From a checkpoint of a small transformer trained on Wikipedia.
Architecture: rotary positions, tied embeddings.
MLP neurons of a small language model. Each row is named by its layer, matrix (gate and up: input weights; down: output weights) and neuron, and shows model dimensions 0-255. Each number is 128 + 24 x the weight over its row's rms, rounded and kept within 0 to 255. Numbers have three digits each. A neuron's up and down rows have the sign that makes its largest values positive.
After each neuron's rows, "fires before" lists the tokens most often just after its 100 highest values on Wikipedia text that the model never trained on; "fires on" lists the tokens most often at its 100 highest values on Wikipedia text that the model never trained on.

L5.gate434:136126124132103159122113138136082100150129147085123161132121186129115129145106068132139125108165145107185111147116133178084107150175108112111143113128160145108147082135148108141145127112162125112143159115116111129158144122124100144154093137153087139115126136144111134135090129105131179149118165129133136116121160084175139139129133105111161128156103129104109141133094134129114115123099119149115141120147148097144114140100129152089127124173102133138111136137104131110078090100128106132119165118119137150069112110085137127152186074108138121133111137160120157115131141113114106135133127079170133156143120132120130118151061116157137107127086098109138160130166135141119143188152142113147123113117120079174152136170110098150138118143099138139108125062123139116125081176137091
L5.up434:115108125121101136128136148101120143128113119099152138104093145114143124104165154096156073152131137100117146111104118124147167125126098124073144077165135146123128122109145158130111099137135102098159156110104174107129087125150058136134137146138079131150071140130097137131116117135152073121178090119158125133089094122147174133131089142088091113156150147135109130108140125152138106140124113109151091137176118163125160143155142118156116154132146130126148141135158102174165132134137142132120103152107111154153130128168114139110115144138059110115110145173133099145146137127095134129099094129130154117088125144076132131113146130114122152156183144118149095162112120158127104077145102147093159104173101110087109134154154143145085145106153098123100140141119128109115115150110098
L5.down434:103107148136163150117143127122132119159119141109142166132162113160150098139150115123131119135120151155149144096069122110126141151134111102144152110063098142106098092141145134179178086106131120130143163139136137151150122098150107090158134136134119102175123084130095102133143117103106109134147170096116144174169068147148093139099193134128134156107097142140137097134148110169114145105131151117098100126143116072090144157147080112119133099112136102127095107132157120134052116125080137058148092130131113145153118151149133107098134129091086129106131124108121148137099130108125109161129111164108140133141121144123164092131154131135113126160090130105111129099100143094153163150122148107113133101107160152138141120128144088110152122122123117081102163138132140152123121114152135
fires before: "5", "4", "6", "7", "3", "es"
fires on: "9", "it"

L10.gate472:107128105076128131096146110133143113105134120134119114143169165156147110134110149118111133109109158155112136160139153101122165110087167128120145096126146118086185069165136106082113092156119110136138122162119112101110111098201087147121134119110161162117118179130173129112111109154168130140157132140121104144093138132149164119107168152109148134117121151162067139098164137112143131120102137151125134158145119091135111130142137122127126087135112134124127180115145144178143120156148153134144092071130143175129135104134175105118123170141132116083131083145117136159140129135077159112129102124163132130104098113097145122104116123159116123115132117118140108145110125157125150154150101117092116177079149072104148143144124153149166147126142085160136144112139129148104111136128121
L10.up472:119099133149111140099106122136127124145163105174126145133159126121121162135117102148144110167146141175114144113150157153140114145098109098176161124111130106132123135101162106138105093127132110170139121111146140099160110162106123123080114129107131116131124115143175073181122135156145164100124141151138130086157107150110116141098143101114140095124144117097120087145132146110180160106117150168194155164133116140120180105097149128070107104122145130175124130116169080140128121141163124132117096174109168135126123131142152161130118153120139077126166150145107099120141137138077139107105153144160148122094107161080157148088122116146164124119109157100129115128134095166136137119093140154123102114091140148128112144114179136094105134147117122153140120105125109157100162170152104
L10.down472:157111113118097128111128133117125053084123130100138134100124103131154145099142152156083114151111128169116125094106140133120147106138133153153119150131117144138165082105093138110079153133120118131136149121138149129105130102160106173141123133126129134148102102120157107131119136155150115129137125134118116159093182164121136113112085160098105112126114136165107147118142093151144126107126135146096113098143185148138154085125138095108162101143135158120114150124109156112138092097167155108101105122089081146099128138121145113153087100151131136147097127148088168106130160097129106121119132140172131086145151136088157127139107148114221120131114087116139138145132102162151147130158120129184139134083137107153133116115063146165129156051130127105140134135140128106131125141122100
fires before: "0"
fires on: "2"

L2.gate490:171115159069154088119135097102120108122131116092126062149118077119146126119153106111137101130169135153129116161127144110150132171100107167110151083100093138186105128145136102135122094104160095121145127121131147150117158106108153132142140116131171141133141107107157162075183130144137108104154107155150099152132152145126080080104148070160134122176123128155110114079130097134102131098129097146125146118129132122133113124192107110088144120134145107136144152125146129078155101118128100172160128161114143126149164121115160160138125135128118115160142170137114151151122130121124140133148135148151088159108125140099136134102080134153141158093104127138179132129068121114148120131101099123120133148099115119169089099136116136128143108121115106104132121147149109147175142133152133
L2.up490:121162063108125158098166132138131132190152098123109127137143149138129134142096100113099103099129087156136091143133153138141138151102160149143087118127135125129094107132121087121155150100134114143159091145161110132113158150089153093139120130151145136155157111118142105128110133158136122160144158119117117091115164145142119117115114154173130124141156149120114126104109116135126152089182130129119132130130153125114108126147129140107172132141071105110109156124132168111130145099140122112141091118125148121099151122131186128191148149109144130165145160127134131127111099138110108095122127135139139164152094144130119095071146141123141201078106167148099146071134143089158127180168121109088144103112166099144116131154128093175108111140096126130109114097139118170080133140113152
L2.down490:137108105153164098140141153099141099154125113091122127129107148137101142129087147163108102114131073132151138176109137140129151191146134127112117116123099122106141137157115118139122160144109116111129121189152153158134138104107135127132142145130181165146127113149179156090106123117118123102115127147103144117151138181179104117126153083145118130127106134138130156122143117160162145129182123113101161130159127115129155100156140136125153139116113173154136150142141113135115134174162115149118169105122114183073175167132154117154136184155152193104109131157084127126127162122138121099103179175154144136121116135106148093113137083171122173157145137137134139127143133085146103144105101115131093109129111129128114109099127088128105079145108116124120082129133114137130115123165144
fires before: "0", "9", "1", "2"
fires on: "2", " ", "1"

L8.gate265:093140155073156116139151121129134145099140104100146125080128063106111134106123111176124122109154155096122107157121108123125148111132117107128105156136073137099141171127110122127118178128127155114123110099141138122109093094044148140165117114116164157089156139087150169129100131158093101174155117162143110151158145118135122124139143158158092133140104136112143133077150087082106156148154132137123147143120084114170116142139118124127146097144163138157130135103152102143131075118110146108094122132144125132166112115155130138175142121122145122133104121149163125142116122141118137164127144158165145108146164171122107116135129134130101089144118176149092098130104106148133109104106143089138154117126067141128149133144125142142140138147131112094114151150090138156150087186126154
L8.up265:083135109128115125133139137144144100099100131077091147135121136144133122136122121144122138134172114101098114115127172175202124140136121133182128111096162125133136154147107113141120144136109124118174145152124130122159137171131123105162104105163106104139140122142104166125164147124142123129137108120148126100139122140148152119094129130150123112127120134108077164165122112127102145121105081117131100130088123115106131160160159095167108127108112080109183114187121154150093144126105115173133146101103087120149120129113122117137143120138142105105118161141137103116159170190116146128117122169152162145151112143101115124137121116131083145122105091134149130136129143149128108120107103147168174131142086073160100124102131128129096123150142097110177169185170084130132094106071129
L8.down265:133117156117081188116096101111099110116119118125123097160119107160090127161139138146132099135147103142128112108125142104133120113086128131121139110097114085097098132159116101119117113135142142129113094131119127123155095090156113099114171122130130110157117119139099147111089119116145098107116109163129139090141138093099116110136174100112134165108144128163097135140121139139140125090091121160120124109141186094095117143140136167110090118090124115127179119177148145111121155131104136158140107150119124142124112126141107125123109106124111105090159118054134105120121119133136134135132175117148155105120161113102192118129098167098074094130147073124151141104161163117101154148125127146134086150126133093109156096148083122158100125117081139047140120117124130151120121102098083
fires before: "2", "1", "3"
fires on: " "

L5.gate42:142112130135108159181113150114129109106131134153104127084121148096114128116126111155114149123151124110159151142136154089127071166139165088135145158170148113126101155128149147120155149081142062114128170143096133072140146121119102140138132125107071141135125150127141127112112112133122143148143093141148107155126140177116132152095154116143110076158119134121124132154166125113113087157119120154105141157135138072146092122201118155138115173151136119150095176118114125142110132148101137124081119157135149168115131141158131123168164130127096123175099174163111117169142189147161153121151121114096121139134134182141116131141111182125120138101159088130149074143101139113117153142140154115158127083138109143109129088108113121103150148106125127123120123108112157142112127127136123
L5.up42:113108124153090121142116101178132165125109125100108125120124147156111149145177161102138110169104099100106088078146146106103153121146117090088107093146179136150150136130142117096142110121153125138178121165118133128158137125109124114105141183130134105132153118081077165146117122132149105120167121160118106133107153106138110136124119148146118150122131074134173106146131162099132142151082147118115097129120122137116143091130166132141134144145110135119095127111114168132125172131098148119166164129142094094122146142093100134129084103149173143076099108119104154144113118102150128100149123103128080127116119124087094135170130124144148133146140157098121152141159164108142114135154133169152114073116115140156132168119166082197163139118102136131124120166144110124148124139175135
L5.down42:153119189139093154160137102106116103113133108140141099112100148086123098131120165153115119131142139111132136078137104102134149097139139167096103140134116138157170083113121122088124146114141150099165182119088159108129174105129132101150167137138096100142119105119148109153096121143117108132104098123172121112079135148139138108115132184123138098182105083110128134155147135122134144141116139163103120108131141130200123130151142084126107151115126092119072090130125140099123152154169127115121127156109170131120103116108113137141176151126086174188148144158149138171118112083135095100130128118115104117101110135137115095160110127137118135116158122155138158136140149145132143131128137131121146133150127131098116201093121109128157158144122155141099123114125130145089126072126091
fires before: "5", "7", "6", "4", "9"
fires on: "0", "1", "9", "8"

L3.gate233:132152116118093165113170137160116100135136104100109139119095141140161119149177119100121110141119144158135131122167128126137147082104078149132143154102092116128124093053142145153117157144096171109163114119123119091146129113163148135129080168164123173145123184122155086100116116157145102165150179111127092119128137155136110112134122096115166141126132122131139139102111152133106114139177128163155159103134136085129141110141095133135129107117117121134127140061121099122174106139101128136096095157168085129108165141149141074133142138104124153119173123183093136141098109173111120153135162112114113136139127120115124114084154139130098137160130153125127155094118117134113116148144106105132127099124110149098106137200149110140124093135139133144149146142084159118135098121119102
L3.up233:115130081137100132112135113126126180145103145135117130114114087149097097122179143126166102123122108091124160105100138125122121141142139078140139152133129143113153114130126140143095161109120112128134169142139120111086100091177126135169164135140171163129111123134119157141119114120095102086127133136105138149119133128092156139123125180150110173156115140144153128093146115156113073157112169116156091158106087113105132151181126208132118124168145072130167081127119120135129156130125106125150183192126086128132164145134118132114117096137151108108123123138134174098119157124098121126129149133105147125151148161174101140105136108125093132104144124167149119128088133119117133160131079120126111126139112119095100181141146123113134120105116152098122111177141153114126151074115123
L3.down233:112163105147105096108134104113147112133147106115111138132096125081096137118072135089108153167118124122156139114115136167146146123129113083114117187136106064129138142097137114110116122107122053144135158132169130117130139165189130085091162149117122175155157103132126141123126163095105130086154114123108131118116100114119108177090132118126155137161122131112124111121105135151114123143093147122140109144122087073075155158162147131086116118141172118110136077143151149122151175103101123135121184145122088148112124126090156106122142146124140078108127154130107122122107090147121161114130128101112097087120178092153129130112173133120145119138145119149153142137136160127121114141112099100127129148132166145134149146136142106097111144133143131122112112168154125138160101091093098
fires before: "-", "\n", "ed", "ually", " over", "."
fires on: "\n", " win", " event", " result", " goal"

L10.gate111:131134099078132116135070144108116115117182106082046106119122123169135112072114128130140158118110135170113148099143133117154113093166115176146155133117152185152090117141129147112144150107174111140098116120101168112127083110126106125144103108130177139150114170145146092112155107125135147112143111136101111119098127129115143116135110137101153148136118114166107160096169137091101124153153150131107091113173114111114095151115142151144071105161118115111125112125118127075111100122104132109132143162108143109120129142145111145119095144129106080134161152114159136140083134129089123088101121168146151118113121129108142142141121133128155136128142110075146110106115106109126115118133110118128127128120160144130138166160113125205091095119133093092146137123141146138175161111120098
L10.up111:145117114119084108132147147142125139111097125111155129116183135107145174139153133124150209189148104159111121162099127132098050146116147131121130118161134126115167125124144145135122147103126122155122150116133154151123116098113122122145092149095148106100111095124165145156103140103084134138113134186145127162136115131160112100147119130109114146131121046085110145148093105121082126170149114154150142102101087170136079112103073123139099127161151142143113107128120141174112139170142150118142104160112184132112125132131077130107125158168135108122172137162116108107135126159145125134137142170079138125130164129083139139113098139127105108129133128104101105152124147128138140122126135164123118109133137139176100124119091151132112097130127131100140101166166160117119125133134132
L10.down111:101092159109100130107124128167108111133094135158145108109076095139133111077149114141178097129160096124120108121111150109129163097123129084158129107125129169169156129132124185125120153099158140125117155140165145132144123132133139164136140111101114098114093134101108098120099046136077131140104091149187094122098105173150151120064113168101076102164120091102111161130107146106129107133161117137131109089128112167120105106108108102131116147141122188163142142111129129118115168147087119156116118111151132096125105131112088124082141116136126102132125145131163149143136090155154107118107119123171141127120106117153132121143070142132128098160104112144118146120138126108171138152115095144123118115128115139177123118141130119158135119127111161105126086142161103135125145111109123
fires before: "1", "2", "3", "7", "4", "0"
fires on: " ", "2", "1"

L2.gate55:100104128112125097118156130125129122101082105125134117125100141106159116116164165111133154117090164116131118124104104152135183103141107125090125185145105138130167076125131107136121125155120135105135178141137120108106149128174114114104142102136170100130130142125137132146124115126153110144140137132154095131104150142142107105140109118137118109146145132118174107110120100143184116166137104128121137118153123143118120108087170163137097088086157128128151095158083149114141114165119126147121107137137116110099126078136138142164151132182111147124167112155175113153121170115105079146178109132125135131049154122112143097086143126147115149126160159155122101110100121106099130126069161107091138124125100139146139101160122146163148106198126153121129131138078112167114113104144093
L2.up55:107109108115124144111139095132101105136123071121120133147076180099086125125107153137127129142127136132144132114130132139147119098195141136150131093156152116130126109088104152159136093117084119089158151089154096129122131099123075070124148109128116130109123096151108096094140105145088134166145127146085150105100142183131093105103119078165110104150116151124126177149115097107120138161118136169133112125115139108139146146138139139124147120107092157133124109123091114149133124102109145130162108070168141141148084120166113128148162168095099119128124142144124150076109126107147118159150115109133094108082149143142156135129132104168155128163118124151154159111118140138130098112120136149151120096123121106156145103138115131154149108127129074129146160105137123144068130176184142
L2.down55:155092127110133135136141141151095104140108103107139121093132148122109136126101122095109139137128124121137125150152060161151122110111165105134157128129133058137152112134077139196123125135125135126148160143144171179167083106078111121141141140118109111128148109132150107101116127173097138144184084145066105060126150142118146127081132161122158057147117114138111138131139092111113123109129124137128117111106118104109121146138169120100172111172102148168163131134086143117111134107154126142135115120097151127112135147123124108090132140135098113121109120126116141070139084133149166158124141163138137121130118106119140135108115143139100186118132122134111140136144122158130149131170132113101156129126170118132075165119084121090142126116125088100107108111090118135090109162150113
fires before: "0", "1", "2", "N", "9", " the"
fires on: "0", "9", " (", " ", " from", "″"

L4.gate174:132145119189156142081163087107126109121168168127121136192126153144137148104136129143132144128138116125121144104106069174091131113125099153120088094130108132136185129124131124091150078139101150150146100128144117140110136086127154090155115106103158126108160153127126173151166165155129162148128115103117108168169109118130096146088134171113140127147125114116119136119110109134104140093128114138150145114136128135118221140122117156126137136140101116118121146124169125183164082150108159130128124133154110165123116143139125097167143142162106108144152138115104162133096118109149117071106141111117139151118092133062177090125143130140107128109113113125114119116178102150094155124097131162155121108155151157152108130135126155164130123119127157139144165120130113139122125098105155
L4.up174:127148138158122144145137132105122169167112140164128160138066113122124055119120111173163134136169121087096143131148097142117128143156165120136118101140134135133166111148136138123119125122164145135081088085155118113143163093115137126172178100088159091132133104103154125150108143110136122112146088091137121132097151135132117119118115131145124111134139184087135160107117130155103098135134128157149154072108142122141140089118131130108101135122119111075127135120138102115134176112099095137136166126136163134126113131106122127139127188171115094137050139139083187141150110149112156153158140104154172156105138094148142135114123130107149110124105119139144124146169143161157115109098119126145115119148139179142130153135084142152134147105145118109145101069116114131127131115097131
L4.down174:142139087107086168150133123138135111174114145130145112092140119102151147147113101108142077122078107125147134086077192150139141144119146133095117099126087121117133157118108154103112147179114137147121130154120165108120090152129087120090132095146113126197152093149129127129105100128127149116098157152124159074170136145158134121139168131145127102120106112121128153137102133103090115116099091102118117120158153108119093121141132116135144132136160159125112082094140115153113130143104169101114145141135135130127152145152153090138139162153148123164149116175118081113123121146117115136124118135141165104120100112176138131133157089108141137123149146135116171112092121127119164096104117125126142091165141100171075167132126132078164113149097132163111124125108098113164115070116128
fires before: "=", "===", "==", "-", "\n", "The"
fires on: "\n"

L4.gate350:110138108153117136141151087120110084126134119124125126096102145118111135164151156090157130163161152121134192134152134161149126141160143173115102098147103114160191112143146117127113152083131139147141127118143158105145142106091110101100156140127164113090158114105124108105072119132079142176154084109121137152118120143118124129150147155125124116137137126156106112103132160152150172139098115144138191126097117165139123158165154136128153083132100129108131105107139197149124106125141132188119129108135163109131090138148096102110148120159148109142146133116117151136125131114127092148136073129131114144105082075096158152116146122142128148147147148112135121116127128154135104098120137146168142137111105084108146104099098109141063185131109166134107135127088146119159110114142133
L4.up350:197095106145107162174113138117127092174090149171093146133127088125138114094149137100107138138154130171096113126142128159120122135095122136142185127147135133142124121094115124078115129094118139124133128100112132104144136107132137159113147168090120145135102156095114160116143092107135172143138131118121094121126128109167121125092137110107133083158135118071117097085153148139119128163090099139114147082169170121098143162151172126121153145132119118151127142153148149087127090120119140148066109126119114109139141137156128133116133116104117083155139143163112124122089102149148077116143125111155170125118104096111105148150117102149099186118141124108124169105088115120106100120145125147101131125131118093155165139132172160155105159140123136149094145131156103121087101163153127
L4.down350:126109158130122130141107109152108149126131165175147082142088115126112145145144160082123101138087125176156140128147116151121125134133108116124091102117142078109149089119074101130121110141116159120163094114147153099179112069153140118129113116115149122115124139128136130127176168120127127125107104161122134128142106159074095155141169111106114132132150141126116143158146152116171139120171158156143132136145095149143175160114108166116112138136144134139185088110110131129109110095158148125119135144101166114114106136181168113120138128109114144118153109123144120113135151116143134176169125136163127127138146098151106151121137091132127110110139145131128130143132146093193112170159135158122134170131084122093112101088117132123079108169119121165199186140136145173126133136131117
fires before: "6", "5", "7", "ement", "9"
fires on: "9", "8", "1", "re", "0", "2"

L4.gate385:145088112098159117146100085125132125120116125124078155121133102125106142116119087122134138111166152114122111193101135097145120108131141159145154125140131144168118124097125143145120148079098121115145147143161174120151152098138066158143136138147153122101159155110132111152088140116127087177137104142116135129155128149143163131118142162047153118136107102139101110097171131132089133097095142120146112155120144152148098147102136154149104105136160109134114151105148119100155134109119088105163147124119103161133154135102104105142164165099101152142166168121103153142124081166126110133130181137151118172123130160127120110107154101131138113164110142103107096147120136136081114115134165108090172126119098104158101164160150125118161132117102074139149139110106112111153155107129109
L4.up385:094113105148114125157114171107132128112132103179115101113166152147151141175089125114120124164125181134129135130113129166143151132106105142106168122113135146113111150105146182156136114129126152163129118106126106153141090112107140174150094129174186098124135141150146126141103099150140138150135157116166117151128135114142142121122090119128151124186135081164090087133126166154145088112132116110103113109106106120123104112100149092130062145100125099109104109129152104100109157132144150094131102145109139163144074086117114166150103136119141124165138082123124125091139144116116098126124121091105143082156143072121098107169109153167160104131112091116158133163151115171133152136116120148129118098141127133147197155136118167106128136135135137120154121111125146132140136105087154
L4.down385:114175141084087118166121131082139097118107145171143133091129115128174139151137160079173139111084141131114163106079117117064147073130144124112140164152100108176121126136153102092086139153110135141102143109149130124122094112136138102125091122139087137101150143104130143171113163117108108110116118168119119137111125119152100114125118141110088170119128114140133144117125150131109119156152107145109153129151095082128102147117131125141078128123124117155163123106179089131124125146184147092124105124146156113108121131089101131094121135140125138091147147091148133119136156125130130153115113161083143119192141104127113113131090166087127108115164110105146141109142144099123150099157133109107119157144157141143151105111134147163114092110206146127171129149108144144135118103147123
fires before: "1", "2", "3", "7", "5"
fires on: " "

L4.gate263:174089189174111148141110136147103086166098144142133119104088103077104128149157119108106077118176163101118106125121125133152130144156131148145130097150112151162142095127162155083133133121123142130148135118128197113167156136148117146139163120136125116129120118129128158116095082122113156157141109110127128102115154130158127096084126159115130141137127161152072149132124171148127165145097126139140121158120122143127139139153150073132089082135111113140112109169143127152081105130117101147100176149139150098155116136170128141130137123146128124136117170121147111121102124122127085113144109135146092079115150118119077126137153132150126086117071134084138131107135093148134088116153127115130132108087132103101093150112127111146105179134103149151152128140126125124176082127137095
L4.up263:170143128145089124173135125149126094147142113132172084118116120082120159139116130149132107167127128102151102131110128113167128119122092099140107127140113154117126105104129141134125118175132118125155107106103154152129138144136092161123087143153124090157117127136120110160133149090123094144138163137186154139123155125131150135138135103108134142145093129164098154108096120155144112174123134175177147167083111116146130126111112118172132067094117168094118140160071130145090149089145069162122140139142095125155120120139111147185159067133133144122142151152149135089153096124125114138151099161097115141135131097163127106092150120140186084129151094152146091143117143098115119154158146128113144156109144147100088118145131138103117124150134152154143093114145094134098150157123132
L4.down263:152127073138124113081097126108141145113138111102128112154113160150117140131119159121104144140133118142124134149124152096144130127110084132139106055162117108133103172101091119142113155162139149136144151162138140104153127153157126120129124112165140116096108151123129121144089139157161118127105131111159143150129113110086140115135137126115125133145129124150154198147135127120078097103110092157158147123093125171081116150144157115133128096101107160116084141118098165067143168157175123136159107156142078146106115105114128160136121142138076176126137129100131119130124128129124106092115128151128120164141126167149120140076129114133152101125129138150104109156191152127118143163171109163092123145124071088126125113102103094178179142119167125142119114133133112128096150090130131
fires before: "4", "5", "0", "9", "8", "7"
fires on: "9", "1", "8", " ", "7", "4"

L8.gate157:118143179125101110178098126125109166140110142147094096129130099098120116126183125139092099129105182129133125150137138114112119122118114084125116178105127140136124081133137134154133145132118104141117140131122149103206110103125111105137093137083146176142123141142133130125138078133151107129132127113122084133123146104150112163136149091120098120170116124126105121121120157140141111118116120101079139169135137130158142136148100145114084087154136106133171103169141136100117090109109133127070130139132150159098127140190089114134106160139142135124156114102126147127136125076149132189163159112109126112105112121127096134156132123127092163115139121157128085128097100169179104124101134157144133140107114131129098182159088125139107154144069101143111111114070122113135106119142111
L8.up157:103117179127130126123095139135140150138136170116118085128165065115127125132155138134131110102108162164155148108113134087105123136099108073129146159110135120119075125160129163127144126108139083139124123113131111097142130123129116122147157182094131138185128125098138126103168111122181150142134144159145121110125165114148103134140134147114090128135135148098086092143128122158151145152155157070128147157109100079131136081152097099094101140119138085129171132182154087121180099123117160134114120096110118143123132113134126119130106185110137117138109101117138124131123165089115133172146170130123151116105101097157060138158151117149086148125151097096125136098133104149152095113119108141139115148160144150095109147164128137101118137131130088114135124131089082125154124122129106
L8.down157:127169093121150113168156078078110165126127144121123132073157128133117177117120142132118106136115128162127103105156138106082131127131139143121110153142092116131078126134102097112163155142120111171140115120113105112119073116159118137122101142137120128122122096084107133106130105134145146155123122130100162147103122151112131145080156146169124120092105192124101122108159087141187149129113093101158126109126097101103128101163097134099121187065141121114137123097121125135074104110112147133140108124132102105131122164101126160113110189125128148108127116125161179143122103168152132128131108157111139145138165114129163151106136114123123135095130141087140161127110121172119123144088124122138091123133136165110112169128124165108117130153146141092123126128141099108122137080164065
fires before: "6", "7"
fires on: "9", "1", " ", "c", "0", "ent"

L4.gate242:171140104116133119143105164104083139153081138183119138135130165125131117104114157131134141123076133090122107140126063165156112094116102136123118134122131121135119119150131110136108158179087186091161161132107151131184150097153133108091142142153160129138140155102157133127129156172159125105104200113149127122139122116132168141155121123140117153111112113146125126123099119131142185125123113088101116106132129158111119118167122111104118150134120124141095143124136144089151106126122091149112155128167084109100153142113163156144114093140130102111154139126093182112150148121084169126145090143103126109149092162149118120141107108115120148165144113142117097129113120149113157163089158127146137149161112125152102157101113099141187126122173107132158092148119145130135124119136072
L4.up242:135112118156110157143145138105109170126119133130134091130174158134109126119110142169103158145121136109114129116164152150106121094117092122118115122173117109131100067169131177156113158170134088105106143097086125140118113131116108115153111122138184145166107102121096146088125154110129069121140124115155160143144119094091150118119156089169134143123089127138143165113124130086147125157136091094171138096129126126118165134118181129117146144146124100125172141132111149131142169091172153128140138109128162128110153141093142133154128140119097124130103124190131126122118107147141168177165179145111154156167155146117157150095108124116105125153106137151115103079102162150139159082117132107125152109155148097104133144191119125133115113125142104106147124124143143133110158163126100
L4.down242:134091124131137131131125147174123118141136071116107126138143121132121113110177150084099091151119145146171120120153145152137146186113108175108103097149109100142118101130088081154117123129148153098136143117142151091148103131141130093076134125079140159143143128125175155111101140110087160129146118145113124109155133144118111117136079196124143109156159103127116136160124136161109153169130127123086123125123104129126147145128131099108164168144105122229128101114106098123160155120140123165076148146146140117170133136120138121111145116146138126105114148125105088116087086132131105093084123156150106103158116162101086100117101122109150112080121141136085157123148147105144131093136152105125122106102137104141091132109127094152128100138124133130142132119152097120151118114140084
fires before: "9", "7", "6", ";", "8", " |"
fires on: "9", "over", "ire"

L4.gate438:163154131146109137089170087108112150136114151141104117148149144131115119143091098142127103132109117087140147139124091147111120147112100133109102153150114141176102134157137126063117116107122095132122123176166118105119131128094143118156149129119177103115157179089108114199130141163152160078140134135106101150154128139097131184142122131120133124131132106139160144117130149095097112095166117140135163108151112120102119138153123151164144157143132125140095128100117126107103111119182126115133117158144124126105116121121091134081128134157176153152124151121139122141131105103121095137151155144172144147139119149146179117155174107123094157120128123129103116111146124138110162107107108128118064184142115069115187133127083085120125185125116129161124147091107151129160144125142120
L4.up438:134120150091105130120092121116097142156165132120121139167102102126127098131143133109137103166143117164169130124078121121169120172101138136106149092104114124149080120125150141158142122114144091120136151093144123115115097105115098119137119118148105107124125157123144158123176138149148139128145095165149127144121165145092145138095117071128143101117121141163122148116094127075102124106103148174123139111154120102131104100144136129136070151130087124120114106118147145160138130126117106174135131144122141166116137150101116100130146121098171100116183121099114141130142161182121099143128154142142157153155135074088133149149126133102105152141121116110138119111181110127154160129090156176132114144138140137064142106113136103103127137148199104126149133115160133160200155081138101
L4.down438:131136098166096118186151131150166112163140172145112132093105133158139133108117109127103095106160121105114156140100127099097155125113105079113126133092117184128111110130143130102186133121097119107114137177116139116106079114090118125162131108118141097124143140130139168108171115163154135147152188132133152122165122098086114124128165102154116104106126109115146134138159154096141133128171111160111139133149102129139104121147153147180135112121117069098088130118151112096077097084164149138131103130094097134146142181147120113114187110131147143155158120124154132123126122118151138095141174133136133148137168117102100106121144113143106089129100143135117131150136122108160156170148172129098119125120101140141125109081122105127142154152090119146101102127109089154133128177144150
fires before: "==", "===", "=", "-", " |", "|"
fires on: "\n", " Th", "istics", "ail"

L10.gate280:122074095096144185107126109098108116112112126161103106123099172171136134125123133132141147147075109129097118102095192150111140134109163172096162118164103139143132070133178119087145115127152150144116154084134153133133131142103155133104116133133133145128161121097100130139147124094168101116124162149125143132126167150087169141125136146137141186102174118142117118130108133150106103105140131120131135118148099148135100124097095076125162126129139168175123155149139122102176130126133141108103130158173128142145141109144167116110190080110124142097138127125130110150114129099125108099100099106141133154107133165128162097099105129062150147116134139118155119098104155107144105100140100121090157129138140148117137134112142131146138112127131144098124090120132115060135115168140144
L10.up280:153128089125097073109094150150134109116125156113126143122098170109125123116080123073135141137142149109133112126148148099107089152132128125108117088111149155136153119111116158145130123142113118168097083142102114128090125141157130145107113121142163153114177141112130108133111132122130160120093146166065111104145131140130115111113135154119127191139094117112121141127109130115110131206138097068122118100135109138153082165104113131141107120136154158143119156141118110091091146107128169108105134161128162158169141137158101140090097131137139090105117109165101092138174130154086129126154090131118137136158095139143117143116122134125094137131142121129108136146109132112181135126169080129116159152106180117116138116111112125166081160123141175121136128134156187138168132132095094
L10.down280:102134079113127150147132119142123132133093142170130133132126125135135106154175169143147114097096116087160101133138150113154143149134141176129134148143104095161123141138086138148125135107147156148127128106113173096126156142115128119093145151122098133104098122090082168116115122156123109118167161113152178157096128113167159115088111105130060122127072156147108114131141165123153079130138101122081139105130128143120144124175160129115094117139115104141094096117125117143143110145121099132099121117158161139129115087137120140154164136142152108143139066142112127100147174159137140063103107104142114099159144122142117073132114133143111156133170136120161114107149121120152138105134117077156153128122109107141102167102135090104149126104122116092145115121153110066147156111162102
fires before: "0", "5", "7", "6", "9", "2"
fires on: "3", "2", "4", "5", "7"